config = dict(
    n_layer=10,
    d_model=192,
    n_head=3,
    n_kv_head=1,
    head_dim=64,
    d_mlp=256,
    vocab_size=2048,
    activation='swiglu',
    norm='rmsnorm',
    norm_place='pre',
    norm_eps=1e-05,
    positions='rope',
    rope_base=15000.0,
    rope_fraction=1.0,
    qk_norm=False,
    attn_scale=0.125,
    bias='none',
    tie_embeddings=False,
    parallel_block=False,
    extras=['capped logits'],
    init='orth',
    init_std_qkv=0.0258,
    init_std_o=0.00578,
    init_std_up=0.0258,
    init_std_down=0.005,
    optimizer='muon',
    lr=0.00573,
    beta1=0.95,
    weight_decay=0.038,
    lr_head=0.0046,
    grad_clip=0.5,
    warmup_steps=200,
    schedule='wsd',
    decay_fraction=0.603,
    decay_shape='linear',
    final_lr_fraction=0.05,
    batch_tokens=8192,
    seq_len=512,
    doc_mask=True,
    train_tokens=89370000,
    steps=10910,
    dataset='wikipedia_en',
)
MLP neurons of a small language model. Each row is named by its layer, matrix (down: output weights) and neuron, and shows model dimensions 16-143. Each number is 128 + 32 x the weight over its row's rms, rounded and kept within 0 to 255. Numbers have three digits each. A neuron's up and down rows have the sign that makes its largest values positive.
Before each neuron's rows, "fires before" lists the tokens most often just after its 100 highest values on Wikipedia text that the model never trained on.

fires before: "s", "or", "p", "ed", "y", "ence"
L6.down118:158108180103123128131138148111198096096135157170111080092127139073214051131135146155099110123150107149165148136175096149119117099123155180117133156142101160126090134058097122166160132114121141116055132099152166125088068128124096185193124111160161103120067130153073144148186138080084166148164131180108128131197135153144183201145110145115124135180139118114136160118152144130091059111150

fires before: "ing", "ed", "e", "es"
L7.down216:125097125137132100105119129127147127168095105199125099186139122144089145164133121082067211106153058169098182150093150155140133135156125135107147084135147136120117131082101174144114158120140128076138115110094107165146143197150148107077140142131124056207146154134121134160125076122110165138170062175172175092116168150199134084122102145080154094122100124114113061094190144145173107076198

fires before: "d", "or", "e", "o", " ", "n"
L6.down198:052063087161140153143139100122165068091111140108124085162123106191172123182135091131111135137139081155082077150062105127102166097124105170124163138152116107186114124127107134119083098113139104131119093165104120161184142117155089130088145117126102135130136163158129125114144134171120200168183072106177124178162115138094131135133156164161096164066117129172189132054074116113141141095135

fires before: ".", ",", " of", " and", " in"
L7.down66:158182092097106121122154090161157133095045134151121074176145061146117104113206106154142139147068145114146112124095136105133144111107144174085124146146152142115132067137081122102103120105111159121115131130143171111163137108126063198155099148108133175121146061138038150190198101142124143157136152155120137159157144095119145202079164131137140136133144105092141090122144155112040126081115

fires before: "y", "\n", "er", " The"
L6.down97:153095154141114114184180206130137081151129136139156107180130085135193105109129146171139153065155111091180123096174089098074136069123149131109087107077108105110096079159134064108087216130164140135132144133114130130142144133121094088134104138121191152114046138164165132155072124086138079146091124126138178125083174124165129069079118133129132098123147132091111142117106131122105133132095

fires before: "ed", "s", "ing", " that", "ment", " a"
L6.down67:096118147130171111127141138150125133154098149123128074149107098144183096114141126160219093118115127110113124144063142114158107106153111117082137147141083096130138096067111156135105130092175144140196088089135107127084085170155134146135091152100161142152063150112122132168139134122115164118119097114112177099150112151122032106141103195164054103137121138085100193114088136154133063135144

fires before: "n", "va", "son", "mar", "or", "me"
L2.down201:080092135184134081091136167182119128142144149147113110117121117097193145116127171172121084114119177118137114133113129133080186092144141128140077111142181052154130087122140141104113131113190110140105081131118059104077103193194063130153058115103106124137211118098086172122150109102126148160145146078135119121104128088119112072138098138125109162090159142113175167171074116051116106189161

fires before: "ic", "e", "b", "od", "s", "cle"
L7.down242:216165155112128128155135112181139109080159150136151126158171082123149135175126156171089168149166145178159082121147133111068125153130106103139143155096109204136106093109163139125122107090180115129156185142154128127156113130153151159087062184129115100081131132117125095162089109109149081115148117145075053129096173130119119112122097088161064161190111100152131184125112107162162112134130

fires before: ",", ".", " and", ")", " |"
L2.down112:089119141139139143120170151101095176112125149120135146099161080140176121139138106098165086119066175101134139163122089127108183178132127129158136165144184106108119093124121133140069135115150132143120153133092171160130095089144141150157131137054139041115084133152168138126148123158098249154147175160143066109188139113114124171115158176106129187119141131112160206089175088141106104118170

fires before: "\n", " The", " He", "\"", " A"
L6.down102:165112134110087152141135106163062121100072099084123150095121132126177109104143128118141127120097120096152109133098125097193113060076125135122086093106086115161143156131180173118166119115163153111155087156163170069147077108127078175178153138102161091153121136214148171080127076110138101169155091105148129098104117147150111144152136177139000114098124155099152137126098195113130155134139

fires before: "\n"
L7.down32:150062135087159151128131153146088096154132145136142121124112185123129166144113094100098161146135085159138143102177109121122113103144116172135065145201117201109119115084075146114124095133123103098131132157104126124078105085151146106123168128137135086162119091154094133211164183203095148164214161090046152166171109146161115115136101116082146155113144150153126187126160156119136108153086

fires before: "ved", "u", " /", "v", "ct", "ve"
L7.down70:169103129149150115164123116140067121149098161107091161077085118162073135182058067121172165104212095063112114119087126181164135146090160125087158100147154146086101091132125148152167137107120107102145135201117119126120131159086114102180116148155176110175045139141129119207098156140132123174110143148135082122097160133133115083171110133177062112098117107148140142137069134099179119172112

fires before: "″", "ation", "°", "ary", " ", "}"
L6.down224:130113143152147100170125142108097131086140141091082105108122155147134109100189115139147093133168171133119119071117140112151097176098140180136182103102146096159159105111140185118105196107087144154096127190127094121149125104140086118068163185179105137098079132112215134166129084164107133147143134139132105126093025174123148119118141085161071110118178136122130097175087152105109111115139

fires before: "s"
L7.down215:140150115056075091109131206131079108111129129160146140024111109108104169166056095101106097136148111120143162074185115132157152175134101060141145138148131096099125113088162099161109142165156120128110096192117123142136138159136156173135148150137133081098099092070095160078183126119118112165174144107082128132121142155085134132114121161152163112199109089133107128173141169156076151158131

fires before: "ci", "ce", "le", "ish", "an", "b"
L6.down30:139140129144173116137097153138133113164177200187138153133143136122155160076172157116153128142154055162116164118123114107157187144086144115178109093141128134196079086150129140142094108172095136101147123154133084146111178137074113120109118100127185137131132098087133127105158107146212198117083203147099116072093102119098157102117118099184096151093118160117129126143074117155127123126116

fires before: ","
L6.down49:125079129142135145136190153108136165133133110150164128163163124131133085119138103142089137118052211122161145138144090145124153107113138156120089140178137163171158102118127087155094137124117097086161113088123092170118119086119143125198126105096056063163122192079153151127116131144163093140131135150154159157197173117108131165122194114138122067112178096089107104135226125169127143143185

fires before: "ish", "an", "i", "f", "ity", "ic"
L7.down47:173158184096137075150073159112133111097147109127106129119142042134129104074130144128120108134168146172199147125189104138126173104123077145113104118078091106161109095124159073133052227122111139178130091143096164099182149168111084181159128147146124149120124159112074109128116157135134162153204140159136133084085165125126117047118169140136129148150116128091175094150133157118110124163140

fires before: " in", " on", " by", " to"
L7.down117:121114129178136050114135098147082091128124151128157109159136177127172125116068094111155184168115118183152154118081152158159164082124088152109155153144114109117155104090149113137168071125102117104115166171091132110104097148147162092095117069167120151110099082133103145200116147120135166169177147120124133122161080112142062127145105155126061093085061154128121123134140155159102102126089

fires before: "s", "ist", ","
L6.down180:153133099143115134145147116116092104073094101149105099147121123134109150096159095119138146133130166144172173137130109122190122144141141133099193107148234159117083123141153197129142083093127220141139099127138111168142116134122108113161171119122108095170098141140118153111133173146116166152150130154152120165153149100137148130118106149123045104161110139126184073082107176093171164121131

fires before: " was", " is", " has", "s"
L7.down87:098133107178114111148099138104124190151109096091155170088191099114087136165111090169120081106203162051122115079151116127120169143099165127112097196071124109129102079152157163131107171103119136097139108139163115099132171153091094128107152120139125088123110096149134143112115103177078165115128159129186118146130101148111094157159104092146059139118143110111059131189094113127113161119094

fires before: "y", "th", "k", "ed", "w", "ian"
L2.down251:166183093124123175166202124140102096097083077081103151185154112150160145151080085122175096078195140122148149244163109101163173133121118098122171089130142122079118168104124114076122179198117150074075150156161088112125101169105101094096091140087181122140156177113154120159096111157111108168123156113117102100074141078158110138181156121148192138110159123158087138150148141174113099126177

fires before: "\n", "|", "---|---|---|---|", "|---|---|", "W"
L6.down108:132094113155166125082101158122129164094135143077132164138115145062104129169143143126139093109152142175069099112146163095093128176114131154157124161099109164090115051118179217122164083152106088089114116154105106105170132125163145114179153075155108130170117062113142134114137120117078078170086140107111109157169089165086142147113165149100164164088119115073162143081034084158064063192186

fires before: "s", "t", "ress", "O", "cho"
L2.down204:089113139129144100115156096151105090160127140122126147124111144086028071143183172125136169148174128112103147135144125089154105157157139061157139199104114116085114100202102075165078129173206128123123143135162145146081161131183103102119075112114154097133130098060114146113102134108077160103135145130114032120149065128077189088089147070167162139121111156083119163086211128147116111155133

fires before: "ly", "led", "ed"
L7.down90:133162163155158152155152255144123153128054122111202107107102116106111187153122153163162177143128175116138138110163152034110067148088148140162107155147164095151192163135147136149153123080118136088107137142122145086112111141176164158117165116100145125171128091110122109133143145115095113102087146194130128154067083127154147154184112124111205090133123110161061092162139105156175111172090

fires before: "ar", "ation", "al", "ia", "ary"
L6.down23:091054167099143096119193108122128109157122115085116142147162124112145210169155147074153161147134225137127166137125140113172136068121143177147121115174158078121112123137075125134100070081115105101122149117066135133118130094125091118148138157150149124150099183072112112138112105170094114096135187120131105135049094101127180096117149068166096106155130202204103114183127134116119167117181

fires before: "s", ":", " |", "T", "ion", ")"
L6.down130:131098111132116104147118104110125126140128144101159079093109114141191122139083096125106197081148086162073156052101151119098143182080096079197100076138098063071126100126128159143060098153117092132125188148110166119107135110124114134152105081137105145132173185145124125096147156119141101086093099112077102132094096127047083176125107134080136152133118110115100153126132181084142128139112

fires before: "s", " of", "al", " in", "."
L6.down31:132172141153065170082203141147096124119075106141119126064135174100121121181109060096119166151136143104147161154159147142080177183149069145094173160063084157074076141123144144141111149123184137138136145123133095132139113165145146065104147173165080151099104118092112131111096142087112138118173092090110116092139163119197156094158126135168065110211170159099163112147106138136187129139093

fires before: "W", "s", "E", "op", " 9", "z"
L2.down115:101132115129172159058136166049146145169084156174144102157148097088091167076158108082132156122163128126126142159109126163150115109146161136162137128160085169097154090111075151110108158115092145111172094103141109115127122143183177141200141156129070076104161118108093218139118165133089115125134136122146196131170063090130119140173182127087190144143070139128133101110155149149075095079105

fires before: ".", ",", "i", "–", " |"
L2.down149:176098139112128110102121139138143130119130134077106141081166173146163153147164109093090137125121136166145103126181133168180116181177096140134141077144130124141132142104102164154113144132112182101095149161082095063113149133176113144138075097127152090156108139157168110176159093169175122085131143154059097166110124070155122147068117089135122170196056117131124098134193071177119164113106

fires before: "er", "r", "ers", "ra"
L7.down7:162109118082074125139163142164072112164097123188103161125145113143082085081138119161108123089119179126096067103144115114086114100126115117142147083140091062205144097145170150085082154108199120098087134149163078163108094132096100079207113135167100162099132105174135105119092144136191123152123133113158068145099127158133126120155105136133119129111192111095159102179151153102134191092131

fires before: "on", "van", "ative", "ue", "v", "l"
L6.down223:127138120107102142109113102068145166135082098138121166081114110104137139140144121088132147097156164140121147109073182156157100144118175085175176128170117088154136099063165087153129089167117118110158104165115170161136107116174106109117145143131104173109103063114170096171144138191121106118139089102148194137100105154138057187118128103196222110156097132054116179162029125160070167164140

fires before: ",", ".", " and"
L6.down186:131073077098132117141087165150144087097129161062122170143042161116232096101155121117138161105145103113138120189121120122128168144164151194137153095119146114113166145103132145157172135129057173095143144116123059135135130091130109123147091154157133143136152165152123215174124114116145207148149146212133169115152173139126158112125086139085093150119119131144135136084124151156115169157095

fires before: " a", "T", " an", "port", "age"
L7.down160:139111150165140114117119088076120123136195104099059129187055069142160109091100092140123128149141161078159131111166153153108172137121110106138180094137153140149108144162136139101123142138149163107111135091113154086115130078133117114095153168178120162101114147131116133144133134138165120085191160131128101125125099138071091105091157136147098145054132078176136105097098177112149113127148

fires before: "ter", "or", "us", "ist", "es", ":"
L7.down89:144155117077123123192105111109113135158127107178121069116133075130159127154136103138130139118149104105155120085170141146097114124143081150109084062151052114065114191075071078116161146121121115103117169065152137149176132135116120161149109155109129149165125075152097141088180096044117141096143097107163171115145167161123104068139136152146123124156106106183168146147103104124113134110120

fires before: "s", "tion", "d"
L7.down246:123128106101146133144089140100113128102146125152132154142166069094156085128091050138193100184156105151093143090118126146095164185124115066116142138146134106107140057118144107077105168148191183085115159172150114150156093115092109166108165146118100072121100086107135158134095093110134133136167146081128110068167080120071100101096143120112092066141109113113146127133095093088171125115108

fires before: "ence", "i", "-", "ent", "ment", " also"
L6.down142:128204132082122105168133107102171143111140121188120137137105144126109093151105125117122162108149145118107168163143120094122142188140093132070104171164122125149163150111166167123077127129120149039094070099116170106129095121124031150158150116135088166108136120006095115160111175105167150129101126150134118170080135136131138153107093107101089120165156135071054093107126099135114106111115

fires before: "al", "ary", "s", "us"
L7.down75:106128219110121125132170143127104112132083155159129169175103103134119165077116095080118103101172099143114164152120182186093138132114142172164120129166160208142098176110134084138166103151057153164160108113133101077097213134142129115207148145105124101147136090130162145129147243121123192170113143137128156119150047137156120155147114127205042080140141078165110093119137169112132137162187

fires before: "te", " /", "ter", "ch", "en", "le"
L2.down41:124149223145142135095180121104141063121134115170115172099154131151101081098101076061172094183119161140191112112093144142150165148097146106106115153061057143152128149152140139180142159082156108146094129172110130166097118189090165125114124114186158096096127136169102065175092116096129172145092201180173150118164105168154134120178089142159129074149127100112102158108147155127132097105117

fires before: "s", "ft", "d", "to", "ll", "ed"
L2.down63:148164095144163106171094137152166189103115106067168113132106114142157108078134114127128155151190094150157162099164165166135125091140155083134155100157107114085126132082076092185143129145181153178131159152108164119127122092087130095193134124208082142081146131154151106125161132089148119157142225126151078165151060145119121155148134118119158129079089198105123078185161137118153135141084

fires before: "s", "son", " ("
L6.down69:104204131136122107129206150110105134160156120177145137123164122146159142107094150146144121116186160191160104109085071115140111128118104117123104142060134097102106162113074118085112155113165081179126158147162079191149132103128130139159104133111074096154075168100118177172165107152109086086173158088117134124086073151079140169138138103085178151158089111118049126096196077111082050184143

fires before: "T", " (", ")", "^{2}", "t", "one"
L7.down115:127124093098100089083147134120113134130132126120089139087106078148103137131078082091087165143086089132174130117145131110143151106103153138160172091111174094108045082163173123188110087128077078121117161136150150184131139189106135129197221129134116099091155108163116156094123148221158174159135147152100160155150091118158176128099076151109155163097134142136194154182123147126148130137121

fires before: "s", "ter"
L7.down86:117145098129124102155194118111178132110134134149149141136106109136041143147098123130149171081099154089139127102134155116212114119101136098116115114167135076173131121121123112140136160072171086162131133120111131177105140136051164164096099105169169065150139134109133165108098132124145127124182127115201106104115103148116158064089085133114159108132118102104104101167077100096099150203160

fires before: " (", " ", ")", "T"
L7.down136:069128082142104174125101180095121118136131069126092123127184165122055109183157098104089178157117113125161101090177167126181064118200115170161154063094108117150194134134062144056055114132118118140128107147157091122130174134098120157124118158135111161155194143138185147133103136081106144111145157128127128139174110127133159091106098159140196092082120119124108166151174111122156151138143

fires before: "ed", "us", "il", "th", "or", "ue"
L6.down215:116084107142141121152141080121122071116140052099089139127133161122153139137140110151168127122084128094093129088125136105117066165113142099178131097147061072182087148076127074165162082109134178117140155152123144183158115147115111142089168159133175160167131084095145139159106160095140144087103113132075098088079142115120086137127130149147155187089139138208116146182125135127165118129139

fires before: "ip", "ular", "ad", "ate", "ue", "y"
L7.down214:077154096056115130206131154086098165169137144084110131088169099145127165124080108112153163061182131155112145129140110126114074098142130114112128177145159144072114174188136130156186212128145099077103113155145175108145131088092133073103100145157120124090127146156141131115198128196100141078144109111163121163172123161106187141148129145130229149191173151121142143118091095152115129191162

fires before: " the", "ad", "st", "ies", "ent", "ton"
L6.down197:139157134177108091100158108170123163108083101099094155131071167179143116102060156173111069075139110190129148106118156127152164120119135135146155151112142105080128104147101127104089135141148119180138101118116143147125153095118116116085161194100066126118118123125090089102128113067104203132097122103115108141091075133107108114152093140175250107158120147118116111129080120135171092104092

fires before: " ", " 9", " 5", " 1"
L6.down21:028145110161141049130149132097127144146087144155123180176155123108128135145106130096147131098145163152103110138184170187160109146122161115103143103139143136147096088117153121058112172118139172132172140118186135136129127175178085096105109133159125089140122141121099127189112117144158120102171169105092167096093095129100109124106125082163217129111107138143140149118097177097070074116045

fires before: "e", "et", "n", "tion", "s", "al"
L6.down88:050155113168200071103107161148075135188095091151151106108136093141139119087118150154110197159183114128142146143124176129079083125141146166122176184097108142133109065105211086130148113125133159094139128123099136123149137163185150161082124151146140126131111133143127134106145154164117121179128084113180148129126128191083130145155157095093213157156113178164125099060077069128075156152122

fires before: "er", "ia", "un", "form", "y", "l"
L2.down12:130131161098150127131111100089121071130121117137174124194207148145133124092208151148149139088096101063157102167115117137121068138089163168098113165152116141081046145090098064143112123149116126175104123117110118110138126108093118105139099124076152153143128089089126134095143099094144131065147101127137096153133151106096102136176091098083087111063150060121169185164155060108115143125087

fires before: "|", "on", "|---|---|", "rop", "es"
L7.down43:066120120111114110114142057132104149109097112127120136116015119132130142123144199111180144140162125193132101124127164108154119192142101100134130113125143078160065118131151118136154157136143177144091149161099108174128146128095094132113124169122183205138152125124151103088104115120161077163103110089083133144107154194076147140139179174148140145132095067136142067138105120135077147190135

fires before: "as", "ed", "tion", "is", "ig", "ive"
L7.down149:142143117128185061086130169166136132160121089122222142152126058121096120134121153138089123168138117162116061142141139150136168136170180110141160060099113137148128166073168092124148125133174174118143149127134127073127105141128105145179094177078138113145195172117133112155135119179127088155143088129117114155063102139111134183185139105117149151097091148072138147177123140196097056125113

fires before: "or", "ence", "ment", "ent", "ation"
L7.down103:145143073148122157131117150120120097112169133136162125137126129035077136145108166168080060172106161074122111142109152127100115087083141110109104143120162119137170159158128127072115154109148107123190086122071214139130072143147111146182137100109119127129165099094157150153073114096136107089129103136108099123118158093094068172100107224156158092131151132068130142162142101075090098113118

fires before: "ing", "ual", "u", "ed", "in"
L2.down179:124111058129145151117142049117163121067141110086078172148163168102111191081108110080137062082103122107141156146153133137108161143144079162090163129118121095120156094177106123113108105142172122145124133148120119130140110131109109118136133112093094085121164135119140153105146056125153142089176084064094157225146215140152086221132091137161174118112142170182102163163119076149130105102095

fires before: "ation", "ated", "ate", "ations", "ip", "ous"
L7.down38:134150078080111151105109160132099108111161122183023166110095081165113129101140156126153131151160161228106167157129120126092150153105123129130082218149150146128132114174157145162098112115131090158197149139108082088111089124156172141096084148143121106156115082131150120141109178145125115060147141150092051113163137161072151145122090171174123093124126101083147090150158113092133127167168

fires before: "ce", "m", "s", "my", "c", "ci"
L6.down248:134082141121147093131131195151107128128155116145085133112111102123120110100118073159142092109157108072096126150097087161153111172126111128194081173144168178136146085079156142136136172137080124159144143179087167129139170157141135159073133145183183141102128087105074119102071122119152158161143186117083179130102168098111122147126160172128160162152128090083131123142013118117150140124167

fires before: "s", "al", "ed", " of", "pt"
L6.down90:073130128148108102105134122144114177116143139126154120112091117120142084106172173144125127189138143134164112056128118153135133171146141175091162073157068144125127197130141098135159093128172166203121129103139113086160135103091077143087111125126162165137147167103136132112132132101199112137154157055160128138180126064136131152165108121191021108128155116185082056169153130120115137114133

fires before: "\n", " He", " The", "s", " It"
L7.down25:102104159104127158159084140173099154151120092102102180046097170137150100146097154125110143077104072134204141118081130188146174097117145077130065138104069094169133086115063185204120136161137134130125096151140137141114131094089116145141114074169152086155152109123071169174142076108149113161109114166113091141087161146169087132113135184122120161100079058116084195170132142138128178181156

fires before: "ed", "e", "t", "ing", "y", "pi"
L7.down220:081111149112109079146153127154156127198145103132105155117165213111135107071081195099111067136091140101141137115084134111109091126162168166128081148137051065173142153100114116116081139129151166110109140122113160138146105135137064145124108109123065144120096156100125119138159139161205196128110170093124166135159133166136093127129157144117124130132078104106126163108132160232157072129123

fires before: "ion", "ite", "al", "us", "ive", "ian"
L7.down40:180125171140084126173116129100157149176109096100154114111128089126088115081141093121120103119145124128088219119133110119115109114138141191125151114171094062111125149125159087129146101144148143100156129128128102134179141153139153178135155110140174142162154152157125166146181180144121160095166162103178127123104081079137204134147166138074158158071099133128151094167105109112122187099136

fires before: " of", ",", ".", " and", "s", " in"
L2.down248:122115143069202130126113150124076119153088186140103123110083086081175124172139124120065097133171183110077126169116138158140184107185124144087118133148151158103155111173149153072137152076096187174229152112124165142148101155186104115110184093072115133123160162144141169167166185168134145117148143190123149136137186114179145104159124192173052083120122085118187114121140162098082107112152

fires before: "to", "ence", "ed", "it", "s", "i"
L2.down141:092177139091172031138126133115062104128158083130109173084133103165096167095112119094117174120157070138118183103136177140050204162149148187065138132113152130146169147092124095079094140096094119168144152084117102183156098145138171112102064139123141138096117112089132129138100187092142136147173178091139161159169150124089167108078103154149112151155142169145098144168124145140152105139165

fires before: "ed", "ation", "ing", "um", "ic", "age"
L7.down241:139114090097186100134127169108146117044100098181110090140057129119133104029117146130150158091077132129098146133130146108128133108106151157158147133139131087120149151125079079082155094148101134133105083079129010133149124112173145103128135139101134159175074077109118060139158100086123142150137137087122123126093052121149186115072090068079193109074129132159139123179134070129130125125075

fires before: "N", "W", "E", "ive", ","
L6.down54:110136128094113118123160115141070155138120120108126101169130093134125133109099082175141186141146044104110147101179177102151164090125193137168118145181130158114125101138089124104155081112105118080090117092154112098158108085144145139148154109091102117116122191135109112127138117084049127165205090146135116140109134153092126069140173135097077170116129117091189159080159158157195160103087

fires before: "ent", "id", "ved", "=", "ing", "ed"
L7.down224:105092134140150063065097149186135150149120123119150194147113114124122112074131121134171107139122111180132092141150176153099121110133192114102121081188136137182160093084123142045180104108089143069173159115120106154119118133112097089148079159129074150150147050101104179080082093129124109145129133164129091146154090123168150091132131122152094103136121135067151090140173129116136079147135

fires before: ",", " of", ".", "s", " in"
L7.down46:129182081101086137137150122134092091092109148128174140178182129141135109127151167140128149089114088116094147170084068190180173126118114146123111145157108179154165072100127148104115109098047138117157176070094124140096097080136116108103087131148096184134109179164137136157192115127131177149130162136156071112195151145157096158104119132095099125180148100082144124062131148092139117094088

fires before: "ed", " on", " in", "s", " |", "es"
L6.down13:125152133159121086169117112123147116091151149102152148111076155117163152151114117138108140115130048133128147138083121186125223111147158063152132113138145159079140139110147135156124118170165178141119189168121110130123125129120135083142082204138092128121087177118118108149082160136169157125194163134113148160090137093186097112142106125132057112128081090124153108148200180134149210131170